{
  "n_layer": 14,
  "n_head": 9,
  "n_kv_head": 9,
  "norm_eps": 1e-05,
  "rope_fraction": 0.25,
  "attn_scale": 0.125,
  "init_std_o": 0.0274,
  "init_std_down": 0.0,
  "lr_mult_qkv": 0.5,
  "beta1": 0.9,
  "decay_shape": "cos",
  "final_lr_fraction": 0.1,
  "doc_mask": true,
  "train_tokens": 688000000,
  "dataset": "wikipedia_en"
}
MLP neurons of a small language model. Each row is named by its layer, matrix (down: output weights) and neuron, and shows model dimensions 80-175. Each number is 128 + 24 x the weight over its row's rms, rounded and kept within 0 to 255. Numbers have three digits each.
A block is one neuron, or neurons of one layer that tend to fire together. After each block is what it responds to, as a language model described it from the Wikipedia text at the highest values.

L5.down260:117115124091123145120151121121108112098149097138086103131132150125127098150112152107167145141128143150161129103127130086081111125144099097100140073117122162130135155111176158095181119081149115132165120139119137142111140093107123132116144100118159156113129101149121101109133137129113111162
L5.down843:121122155111143121142137152109128082143132131101129130088118192130206132132135144131188171118143126076087140125142047137100121088145134143128141115134103121155110123141112117115131162131104098142164153137099154157135133127092144121122139135067168107145159079118122128111146108087111082152
Description: Measurements and mid-word pieces. Numbers, spaces and brackets inside measurements (3 mm long and 2, 75 feet (1,524), 0 m (0 ft)), plus inner fragments of technical words like peduncle, sterile, salvage.

L5.down690:151124165086154122119088123121154107127127114159135093119121090134123162168115142087127102137106132121166093161140122178160142156104128128131189115139071104142114097131130123139098063110132123157145151139140124154130115116111112069088146112126084119108126119162111114090087142153125144134
L5.down1892:106126085081149089102151116133086147144102135100151144132128134113123117106129114120062110152092117138155111153137167152133093131137116096140133137183121148149124117136165101122134167122159137102130100128099113130123106114139132139121147127082148164134115137126115112127092136098088111083
Description: Music release listing punctuation. Quote marks around song titles in music articles (track listings, B-sides, chart tables), plus pipes after table cells and genre or credit words like pop, backing.

L8.down1122:110174071107139108097132147117105103147139143170146110138128126145116139088133154144112093147118051123118119131100101129081091160119173089118146127169122103093181169147153112148172166146116101135138119106136105118129150152115171137137114159138167113131106182159096101122147104150105116135
L8.down1339:102123128161143100126149111121080117116166128144137111144140152142137174165162165142100117195117155125125138110129106107126121132129121132156107144153115123144144099116140102127121157146097143128109136126101121162161141099116186126083148138168142143192144107114135145153151156133099116123
L8.down1381:098146143150097106105107138099135140128134141134103183120128157121134129141144107102123109079132100139136111113095101110176114143098151126129152125106125141118123136136142134137104197107103129129164124155117141133139144121202153132080108097129141138147095157104130168104142105101136126130
L8.down1691:122098126158145137115179142087109103145121120118146157123090157097115128115094170121150114138102090102148115147110139116087132188122161120084116140175111084166133167121152111156145151113111118142139166146133134144087114141140124159117120124162139164139161143150118090073140116125079123146
Description: Decade digit in years. The third (decade) digit of four-digit years, strongest in the second year of ranges such as 1994–1997, 1975 to 1978, 2012; occasionally mid-word pieces.

L5.down1034:123079104146152145134077148152123149106069133129142113109140127154094101089117166160137161107105075122112136120165128139110140114155149135180099137142124149150156152147128123163088130097145115135147152126121146127135140134172135158135126146161120132127140080176122113138130150064110116111
L5.down1253:153104142132131154101163149080153075124090096125105135121126162152143155129142134143155069112116159116092145120115135100136107116102142156109120094096138127155131131122209105125120126117166083116118116143112150083125145071091141086071097136142150113123126165131086132158149136116131124145
Description: Table row-start cells. The space or first digit in the opening cell of a new wiki-table row, often a rank number (1, 4, 23); weakly, "of" and "named" in prose.

L8.down28:119123123111161138134088128110105173070085105078133166098107160114063142132136147133094128125183111124124100156115131128078148113102126139113127149123126163145127086105143081096192057121119101178120122159134098135135160156196097158164135137099154105131155144081150161090036130110168129099
L8.down459:127083110124131121132135135109106141120097134182106110117141089135099143123147084128101124174092147105125151090100155139164094139128072119139113113141146139160143118132119111107113137127141127103138135072133118119166099157077139151121111154121084126110109135118174148127143124101098116149
L8.down833:127113114128183111135097128115087133127106112163130170100141156187092132109126138102140138150128140124111134096115118107132131138146144106133109111148115157139144118082158140139109155157154135146133138132130098140142111121148124145085115150179107145113133146107118091121145148129192132157
L8.down1197:106158124099136072130120116115126139122078138136115169115113131087136147143091111125111147141097114162180135096154128148139133114086175104108113122130146086111109159117145109122111111124127160086165153103112110132118155153118125108108112125129117129126138141134124085157145168144120136092
Description: List item separators. Commas and "and" between items in enumerated lists of categories or shares, as in "swimming, water polo" or "(16%) and nickel"; sometimes table pipes.

L11.down508:150081141127138168082102108109136136139105151101102152084126183152116106123125135141123073123115186160134112098077123130095149095162135108107094101133104071140110159094154168116136066120107131095170149135118085129118054140126145121137155126118152118168125062120140156097051159126141127121
L11.down825:121139147128134140086103134110156142158105118109059152152138089130097143165145117137150105112190138119128118148162117099132135114136141138133109090147152186147133111138139092133156054150134132141165138151142098134095141140135131137153178113116167143160125131167103152140031134145124126143
L11.down845:112108139141125170142142131132151141106120149130128093103112051102124135093109119140130143139160129109064118114122133088125126107101102148149162135119132167094185134119118117117110091130069140136106147155155089124156117106096153130148138141124158108145124117100132146140128117108102124125
L11.down872:116125145145111191169110103097127111146150156150114139132100099157088109161096112159131084098105111125140095127149121133135177157146150132100170164117134140134136113135134113124147102162100105131143108179092100102121156144124132140108153116145141083121085149103124119148099133109132150155
L11.down1271:127109091157147121149135117113135126179128156154137147113132112115125127141160112156128096127118091113099118133100097108096143111121109144133139119133081161110177086111097128138120137083126095111125155118146122110101114171184132131160136127113111179190124132131161145077123113113136122139
L11.down1623:106142115134139109128104152139126111116090140099116122092151183171146132154133099135101145092149128096069119091136097123123152108156081128113107129100080116133081166141121102101143107119109159098132087138142130137116152132210157132126147126112115121152131126080111104123101145169157116142
L11.down1648:141116115135128139104136130124136128131090161125127112108148119115110138127144118174109171122126150150110157147150119159161135141125140118088162134086116129107179177154086137130124121148121143114133139134104091135099103148087184110144150158081142100144091133098110113116079113165154151124
L11.down1947:096169137119114142111140127115114143099138135140096151075122166106132082142148093173144118130150117098105106168147092104125132097103075101101132117123086118158072132122118135110134154150085100146120147114132102157130123140159110114145121081119127138118163178127140093102132130104134122120
Description: Physical description text. Function words, units and commas inside physical descriptions of organisms, buildings or objects, such as mm or cm after sizes, and, their.

L5.down1058:129110127139131142102111127220131124142089122159081144116105102120107123099141105111191085130112141133106097121166141119121136145096142145121144128140147140155163107161117136165117130167134145145096092131126114120077134131128118089165129128154148145130154160120179079104118099104113165110
L5.down2005:098103138120112123102118182152129119120120150185098119147107063113129123087173137150155141130088149099118138130106101143130175177098165118129153132120116144121144111136130128162151091135159131129095142098143096129121139146146143085138129102128127092162100173140118099140099106124125147110
Description: Taxonomic name endings. Final word pieces of Latin genus and species names (Pexopsis, Plethodon, moluccanus), plus digits in author-year citations and size measurements.

L11.down81:104171136143104137139094129115173118162133140164126135167124130138116099151148177142140175104150157136079136137114094193160115156152109113106099111098103159112128123105106101134109134177113101117157170178118117103122105136100107139105110133127101088140112154127107160110153090128088120168
L11.down736:138119078115124134123110077173136134135132151177070111135108133099122132131140135143086160151157109127131132146116142099106146179099179163146105115096103128105134158142119157124130136165149141088118145121146111142108150125145159128096135122136162112127094137108158147164157110091080099128
L11.down1353:165140090107132141172140121140134120119148136128101111120152108131090112136150158110121122132093100132090138134164084103142147142143124129154135128119160136150127160145097075116136185126116167104167129121149116125103157160118144109103147111148149142114068166113126163142200071159140140127
L11.down1398:126148110143125172125133134173165169149148177146106098096133153163134158126094117128134127115135146123102135156132119147108137118107142133141114132121107112116111126131117152112113194137136122104126109088110116151135113086182150100124138127109117095137136084132094110083183117113110125104
L11.down1674:107138133110102128151142110102148132139158135156141154134147130130137152168166131130143104099190149115113136172087125079162126123119123122162130141124131113115125140154086101131128140118146112080149144127171135137140136128088105151102129116128144128112141112125132138151088097108171130119
L11.down1846:098088072129106162130137130139138148088095136174080129150148155100177083108130112116140126118126162120147136136114120154096168158088166166150134146149084099113143114131111155139099175122124168136127133156139118137105117144125152092121121145131146110127090145109181105126201112081121160127
L11.down1984:092120108092115128131097120148144127130142130134112122149116103184128149130166144168105137087125116125109134112119117128138180135144142130137091128115137114125104142133125110131110099170096149121116124138185058122125115088156139141153188137102099113099136117177114106092083088122138159171
L11.down2028:138124128150101136176097124127126091140152130100113163127139099111115134151117112076142115132151125134151137147109168131104118166131127102186133109087122126157123133123143078147110204138134094110108100116171115134116136105075137155153153145111145098106145066143098131137137079100111081088
Description: Genus name endings. Final piece of a Latin genus name, or its abbreviating period, just before the species epithet in taxonomic lists (Aporh-ina, Pex-opsis, P.); weaker on scattered mid-sentence words and table pipes.

L11.down335:111098129086125122106130144130089131117096153125132151164127065118100146140090109122138142155125140106128075182116117126143144175125111144138077107092120103116165104139123157145132202121129146137157147142152145101104149135117100098080062138136134111138152110118122096132181102121147151148
L11.down771:130128116142170129130114080145117130130128149129158113124102103053105119117097086167108114132134123147108125122115124129150143088111107141145158115106104125073150123140172125114149115096157103116129118108175115113101186097114112112086097137101103122106160151165111150122127175165121186110
L11.down991:133123092121143136104110078144124132158143151109177157153188127098082158112146116161123129154095120126094154127145146123127116121147122139131174151100148156116137140163116126127121055111115144108096089152146144153148090177121142139146169130168114143084107139106157111134077083139123120094
L11.down1180:073121128126182135157132106140102106087097110126129156167133132152137113135153137113106120149124110133142117118156125159168127120120115120129128102110113111130143148131130177128125084167132111136123135130084125126142146153124141112170113139147075130151116141135117160128055107089161149148
L11.down1793:131147130164136133139153087105136136086111103102150132139093080126092140108119125156126100116102152105137171149120126116131149117091156149125137150153111160168122146174131135106096084137132120143127163132127121099137147094176159141114124095126089104088149137142116144098053110116154109118
L11.down1920:136103129094139156128108118177131134104144121139139114130128104119129134155099093181107131095127142117088124127097140139145141113129108176135147161141124146126138113178138133103084047158142124134115154122149126144120162110121106171131112119151097070117094136153141133070060115116102122120
L11.down1964:114094139113153121167146111150110153121135165150134149095126116114106121118147180113137093105156117116130123122108140157142138121085110106138149113132117139100090100141142109131099099048081128146135098190119134154130134137118173162091129123113110129136167184096138163140101087114091133147
L11.down2035:140143114121123147122125144086099122093162124122116167139126148124115094133131146140135108128145134119130093150117158120142095177137128152146104127162129126094148114120143134128125180113108113118158124167091136064137141109152118118105124127116185076092170113122141109168163113125164163143
Description: Mid-number digits. Leading or middle digits of multi-digit numbers, mainly sequential table row numbers (17→18) and years such as 1'9'82 or 1896–'9'7.

L8.down11:140140096144128147127093122097110149157130118135118174140128118142152136120138190109157141100123144122086132142114164141104135125126151140132127150125132106095148121123139139127160148136113164119115150108123067105113130139203138156098125096139107151112128149135178176122086085147124139168
L8.down919:161111117161140160121133124136157116127118098128162117142134126129149099120079081134100127126113173123127151115071123172104155155167139158154132087096183122117157099169160134146101173146132101110137108076136138118113061151151125111147173138120130106067151148128146118101171150148138115118
L8.down1269:086118161090127119126164160149100117131139099122129119091138116095110117139133155132121128125120158107171137122137125156158168152097152134136155171161127127142131154142142116136151148106107142127129119150162130110094146130043103117125171139120111127155159075143151151140192150163133114147
L8.down1587:133100106168110123143127136127151150153055121117117143115131149120074124109138168136127155104136102144121139063132117115127149156169145106171120149113151124150155142134134124119082101080133148156162114151089122130119122129143117194106130128150121150115159120131142139140117136137089115097
Description: Title-start marker. Opening quote marks and first tokens of song, album, award or role titles, mostly in track listings, e.g. "Too Funky", "Ocean Eyes", Sketches of Spain.

L11.down48:099163121085140158111102145125091127102104123087143115123104099122149128174184148124124131162105107107100146101164125114121059122126171122154094100130155117136128066124131113131162185126155101153112112117146122095133112103162172108137084099099130174139116134156120147110154155133147103096
L11.down645:087123111139115141119135238128078150135117121149119150138120113130101151128136105137113080133077145147156135164150148137109157134150159118118135110148159154148153071130124140119122229166168110143113117138069136072133157100210158137115142097124166122139149127118125146094208132099155151074
L11.down840:131099126177158127147110121134120147142145126098116161158145115134071137130159078076162119149136076129131127133135150130127162121115118096169100099172120143128125124097144097136151229107127152148141130158126156119110120150161123130138098163109162131118133154117091111083187100121114146099
L11.down1189:098166160157125130147131109109113141137082123162154159109136135118131145132158112125137114169139098140111121107103115126117122164111120110122100120164137164130134100161121153136145165109108111153147121168145120084092077157198122149086104123144114111133078162088161141173085135093149138121
L11.down1332:157151130109116183136176168103098131101151123143141109137113129145137137141098143138111069109129136116084145168128103125099096106126132128148119139105096143145150107100098139120168231125133113118116123107110117058099166161255154101144154118093131116119148145056112121089146116157113148163
L11.down1608:131153134118129143126170171162090111148125132099137109121103162137097107164129129110130105096116157128098124118134158144114104107114150114166137122118110145134071112104143090131158255136116121124124137107123102085063130102255150114098155123121086106131163130074096130081221135125111140142
L11.down1617:083117112112107109165164177135115147107147131157153089119145106091138182135129135110090102126095115138130126165104099129099140115114115052142148130140108113116142128122116107121166178128124116160090113122154128103111136142255136174125133137140169118112138091112124160110137121182109142143
L11.down1624:118110133114122096126078161102134158102126142142110143160139103121126101172159145153174128159143089143115137143089106135137086125104150109108108124164135148091132136128128127154114080132165110097091107111142097088147119109151114121132105086154107142091119147169126140091065135089152127098
Description: Opening quote before titles. Opening quotation marks or brackets right before a name or title, mostly song titles in track lists, e.g. – "Green Light Girl", (Algarve).

L8.down14:138145152154154173129129145107113132142153101135120119136122101131133119125126093152118162135087141157124160075139176103154100102146108151128137116162164151115156158166126190107131133152141122169159141140121109110140078171162138121128177121129130163106090142135063151122075146127097130172
L8.down785:125134137147150112153109131119198101104119140147143120111135129129149125146105128167115142140120085147092109094120140102113135102106092108137157124174113139126096135151133141137137111125132118139128156134136094134133123171138116125144144170114132118136167104099110140111084095124124114106
L8.down951:127106157125164131128075128136171087144102154140117134104193133107124127095098145139135158137123125090087122136138114151103156121096142117156121130135109149133133075141113177156135150143125134137186103143174088139109155148099151148158145144116132130127177092137113114146123111106123070123
L8.down1560:145110088121174149137141059131138128139151128114121162171148082163127151124132173121098115154102129123128152099132117151123140147175122156078166117165134141164176140094139149127160059123118159085133117082185144123092148102126145160137122112133120105096142118103171124149080102179158099157
Description: Descriptive trait lists. Tokens mid-phrase in physical descriptions of species (sizes, shapes, colours), e.g. 1 in "1–2 mm wide", black, ovate; also credits and word fragments.